config.toml
attn_scale = 0.125
tie_word_embeddings = false
learning_rate = 0.0151
MLP neurons of a small language model. Each row is named by its layer, matrix (up: input weights) and neuron, and shows model dimensions 256-447. Each number is 500 + 40 x the weight over its row's rms, rounded and kept within 0 to 999. Numbers have three digits each.
After each neuron's rows, "fires on" lists the tokens most often at its 100 highest values on Wikipedia text that the model never trained on.

L3.up1673:519511507527547492505444490496483522549575435514483525474421497527564489488503499488396499492533445499623491428547557483435576540538487474470488455533499477533453552468509488449376498526532517501523526468532554481540486483533454483490478400473481548494518479490549496521480544443510553510484443483516499501486482541484501485517567407479481497428531386545562543468541528580572510531493476508413486461546525548470501474460559468546438488457505507484429553475528417475559542487522500528406526544490566536523552517542503515539480539493510526451574551524529501514532467553455515534
fires on: ",", "qu", "st", "l", "or"

L3.up787:429498518529573461448455482488468493414561477443548532498485589507502449528531566484488542516486496484536491502510534469539527446450467599514533459436506476496459552454454454472507423508532426458416532496549478416500494545520482457460471547595575502579537553453564500508498568481465534489532518503528507439457493501527477478531546532443517492537502507427512488540451498550511498499562576578486524439502471454490574444512547528498484494559536535504441513589538482495513492484521522512492492492478465404574445566490503493508597441522451499470510482469464499462427474488494494437
fires on: "le", " (", " −", "he", "ad", "ene"

L3.up1655:452400467598514492497526525450540482559446455541519472534498487479515453466468475444456474402522513562540476521606477546477433512516492496493464476463531553542573540557532492488507429466561497576499457469488498482437538417513513507486549494509462520501559494488464575469499504480501480479495498514524504485525443491570482528537566480504514474542454529498462555446508453561497506464508545479469472466496498476477486422497458507563490537497439533509549491559535489488465539513432533432532495466520515476503454483515552506529476515473596539503558488565474497562483488537559500478
fires on: " an", "'", "v", " arr"

L3.up902:521433483562575496477476530411481437446484543544531509496461473497516488497470575522390445513418460475480532510534578556441404510491541416497555473472480504533521550489578449485449456494430565531461461544523520453540543435506456455455511561533553514480516513450478505446479413489500465497502486481434514488510581509495477538482491530487522510545509464495507482489538515508486513459516519551427444507511522569535518438491510570472511405429526493476479523518455571504538554523482526488560512507447472582556473466489515495512505430482513536497531474486525466509542475535452459548
fires on: "T", "ing", "m", " (", "ad"

L3.up507:524426532521510486538525539531549459556488533411488451479581412510488450498446524516539534565464484544488533528476511457451474495469501521502445518471511486521453515483493467456501533481421489600459509464526519538628458518496531473475433534563556503485539463525536444457484525541498525552546588541448453509499423570528536483527477491448521492513490432506427451497516547494455492441499499526485501490567504486411500554458549483501521482468496532503445521538462518451452442482472487550534493479467443486560500510535507464520458510539455453538506478445501558559514481449551548495
fires on: " of", "r", "or", " other"

L3.up446:519501495502537521538493550492453571533538503483505467544505498484469509487458445514501495497548558549538439517523507519453569491504517547478487492453501488515502380461489407497561526492481565457453496436523507438515495482483522490518452513531587488524465555504514500465464539460496512464530572519486519499405548455492512512495538529516550475462489543528475495485486532561436512573516549534495571476489523551463527486532507492560499530444565454504501507441492474555510453509495488505520418542519477485494384497454564518521434498531519519432509506515518432540475547478456535560
fires on: "–", ".", " /", "#"

L3.up618:513469519477534553471500549548473549530497499476465388590542423531526449488474456549490502491481455502530433463516470469472529517504522516569502504436488515435453429530494538533552513485494532445503537537476493537523452403552521486474498488484474565488473484477487536472492424541460468520549541539466525436547538450557438480514521463523551504509517570555508511542543507587543437453472592499550509507553461492495528541525501467538494539577541484471475481530512435456462404497562511550494426550432461451461498489451574482512463510540490540499513483528470506503552479472532535476
fires on: " (", "k", "ter", ",", "and", "ub"

L3.up740:484486453503518503511475477496431532465548524529404499493536505526405510483527530504479510494474481488436525496481542551532456562464584537530574500497470494519514494526532489537471508471466530529500579501534441544531537461449513536498460473490431409510415500500508498507506484515475479515426482551515469442454517480608479475509502520483554502561501510500415387528450500455544478534455460443571438503485466533526519568435517579528477543466414530483523538460532557496525465548543516437487504519475488527538479549539495515503459516431494520497553444471522507528533588495462403518
fires on: "l", "m", "ro", "ory", "w", "all"

L3.up1092:474462499546501493503493488498470483572519507415555502515468524514587466527535451569459461527467525521500389426525416464543589484469504495527529444474487487581456470513444632486482466498508512492439501517527468431433431508565593499448576482496509494435493478555498454489462530459486509506529520505517477534503520490533533532478507486490535553468548434535487486461521488470515485565489517483481465502540520540504451510514444550462456545522442486443577549569557535464511503517491525496462511510514521501491484528513474516511476516462480523542455530488586476555570539518504467538
fires on: " most", " of", " some", " many", " all", "ore"

L3.up1665:507476525499467427493536497503489460477562483486481494542466465526447472556496462483517522476549496468510541468442525455495520526494477440521473487507497521565471483511533521568523502570574457443604452486525424519456529507459546599488427517402400507426491494555529507495477511481530595509573574504516465440556481501480513505444516409513467486541423582484480557500537522492547545573508508411500473533564561532475471471511507519461578523506478539526492546507525532572485508467564535474543462546517487541520459550526480416555457444502505521572460560514544468493438556560451541480
fires on: "-", " of", " as", "rib"

L3.up1511:457463501476387525441483507499461526556481447515501517578510530555548453476503474418491481511508464509452532508537493555520467433530516498455494544549542525586417557519545471531472517502591477500524523500396509494546509404524568550509489493482535500549447487472504455509575539515496483462504452613490496406507530436581539474488475597522549538557493486484502527495531467509517457549511500524495517474478479538482496514566461482432502514511448477484492432507498550576464533472512472468412496563432555561485481473454439544511525479572457453532449525522528549474466543473396565451
fires on: "ul", " Cont", "le", " made", "ice", "oun"

L3.up1206:479519389441458558566495567517500495469539508484549479485498492497456479556575562529488496511454531484504512453481513494513540492469561485518491519432387439541504432483534505561483471557471440448564530448536473529505537502548511558552518481517476495555544459550498562477472492489444492539548524593478514434453527484425536489569526530503524504508420534583579472452460521539598491492490486533549485471474503469528476509508560496496500469518442552526557458515444396466531534509508431452454483551471521487534511444476538548472506521501495513547391464523498487461563447478533473459
fires on: "ch", "un", "ug", "e", "ich", "ak"

L3.up335:446431518508547487391476436486610465567508506506480462546430532528465498508443558465556526494508514552474509478468525535516555399540555466504513541443470522525550493515467590463486441514506546569459497534478508499537574405525445419591506510521510497415496501590537529483526539428471460512520410458473588531545582508496452537483575530460486544484470493454554524573506566544568509457593443502484516514518494446528516500487526556510481566496488465525470578495492528447450457544576457535507445517476461514491446518474502436492449431501490418493494497496543500508506483480466528446
fires on: "u", "c", "ch", " dec", "ym"

L3.up576:455488429514470524440545531555503536498521456496564488532541538478532505557550485508528502494515522488529562498534503496479471501580475519561485531486397525468510520559489404452478475463457476432516508546521460582442533467503522486496575542454448463570535474555533512521517530491516586599504475437577494489504472555516522557510491497527566512479509497455490576481434507529467534547516519556494500463558496478525504463458508510378485425499478508563540515513496592507412517534535473532472479478508526513500493483491451555554455544495448470548488518513509482489465546509456569472
fires on: " or", ":", "er", "he", "S"

L3.up282:463509559493527513513443543509535533569533440443492534470532518513491526529563518487479604530519493534579514470465505424499513444571440473555512385453514466525554461468576597444514521495501500418552434491526504479463460518582481427545535551496501484470486591571445502494521453464504540423472513561513436549489451549486510485539505462463513498539558519478494514562551518502439514521494435434531445481576518520444506531501455472596471484396468503467496532469484474583506473421530444449543544558498518466453466502567499515444513497510500459528410529486439521427471624502503545487
fires on: " School", "f", " Ab", " St", "ad"

L3.up195:475457571477557517465532501506463527503487480566517493510497432485480499610478570532486507502462476557565476496503418487522474500464420511532472476477510501511462446517498512459480480452475485533493539539504478456532594523569543455480532518522543482522414479467519547456529395515570431571584514475483462497541529553413474492539589421513490522503578512474545553559535498546463570494488512479499576495487517469520504461470471424462453516619519497515560480438465438479505454541471497481429526464485494506518492504513504522507520517420484467414523474502494476434520516482439452472
fires on: " number", "F", "red", "f", "le", "ent"

L3.up663:514506469527458526506534469440556581496447512433480513524524595443554508386487530537463530433434480476492495470452534549491438517595474518505463541508527491465489511548559520503558529514488531476485517493502535528470527464429435521595467523496441507530513552478540523550580531499468443512500530507523476462443504497515485524593510511529558456499491517538522464530499536457493516460480541504442497542534567468502504503568455536564434498461473507472454512480487518518551486509468541540459457442492511499488528500476400498472451558541480535472436479558443517602529534427519538499
fires on: "v", "k", "uch", "z", "ond", "t"

L3.up614:416498553465482407509490502594508528508453497466526518482527480493555472509491474444571498521461521530461443435578408462458501493473438546445498497557526496509529503466413548552429537499509450605538502536473483492483458456467502513538463568503524467528552551451437472507498494434534486486476478586483547530611476542525527452533541573514507550543459518601519495524527471511557521529475455521524437527517497459442537530555513466477476537519555544534476499519453470521489527535568455539540531437493548464495487455585432501556486468472449536429574522473567445436535417551510498472
fires on: " |", "an", "C", "al"

L3.up1270:480493533433452541475427482526461460601545562403568459482515433575522457433499561511549522562510507633413523475415510495515495570464502464534495515509562467568514524498511534536486547521449511537489509431470526433486513508501516524508456488457492434484485553634562485453592512433512538497529513527524474392541505466514477502532450547445484478509512482573551487562495504536461533510589409484536501508554476553502479519561492462504514501409527483490534514522495471522532458464557479509506449548505492466474483529436499509437549489562435535506514422455444534518602481508586596469
fires on: "ar", "un", "oc", "ain", "og", " par"

L3.up1171:465400515492540404513529435475532518489439485419498479495443557577548431461502484447511529500484556502483471464491542427464533559486534554557555448531553524485606470444554413597505574489414537511532485480508522490507482538476476467522534473458475591508436505452486555558511510461525474519482561428493523484439492515489461529431514545507544511491517532496559523465501534503562457513523492513464506465531509544489498505588527452480474475486545541565465474532522476507517511553558456578466535494531454499512512508536428566542519477478478540466530505459506484453473508494485475505
fires on: " |", "ell", " Location", "o", "ated", "l"

L3.up578:517459501550453516494514478493441434431554467519522438507463511450520515467519446471464584499494527522470534525468498482468485535459444532491486508500518510569456490478534494543532585496487446534535525485529556569584490483487581490515441569503509540536453456437544440462581522474456471470564534447514518525550508568581520511473496488450507500449460431528511480540513573470525505457572499478511477515485487501474520488526485442575502480408525475451510446437563506512463566526539461508538533574541490515470433530474510486492527475526523500466484478519561520489462532512481487465
fires on: "g", "oc", "ac", "og", "n"

L3.up1336:529475510509515502525511543551459492543526494481513571564478502523518446500521500438515432430482477450510493495531554450513510521469490503487468519460505459542511460415506413501536499466482505562580497462532525559483528560486593516571502564451521508494453524497478485494522492564564476492530538463468499482509531453505533539515528427447533483508547577504486554579495536441524515454538490548484514464484548475512529541502551554512487490541534579483460390611484458491480485493555437487439490507442398508555522539542485460467415549444489453554527529491473529518557467538509535505
fires on: " up", " However", " however", " under", " number", "..."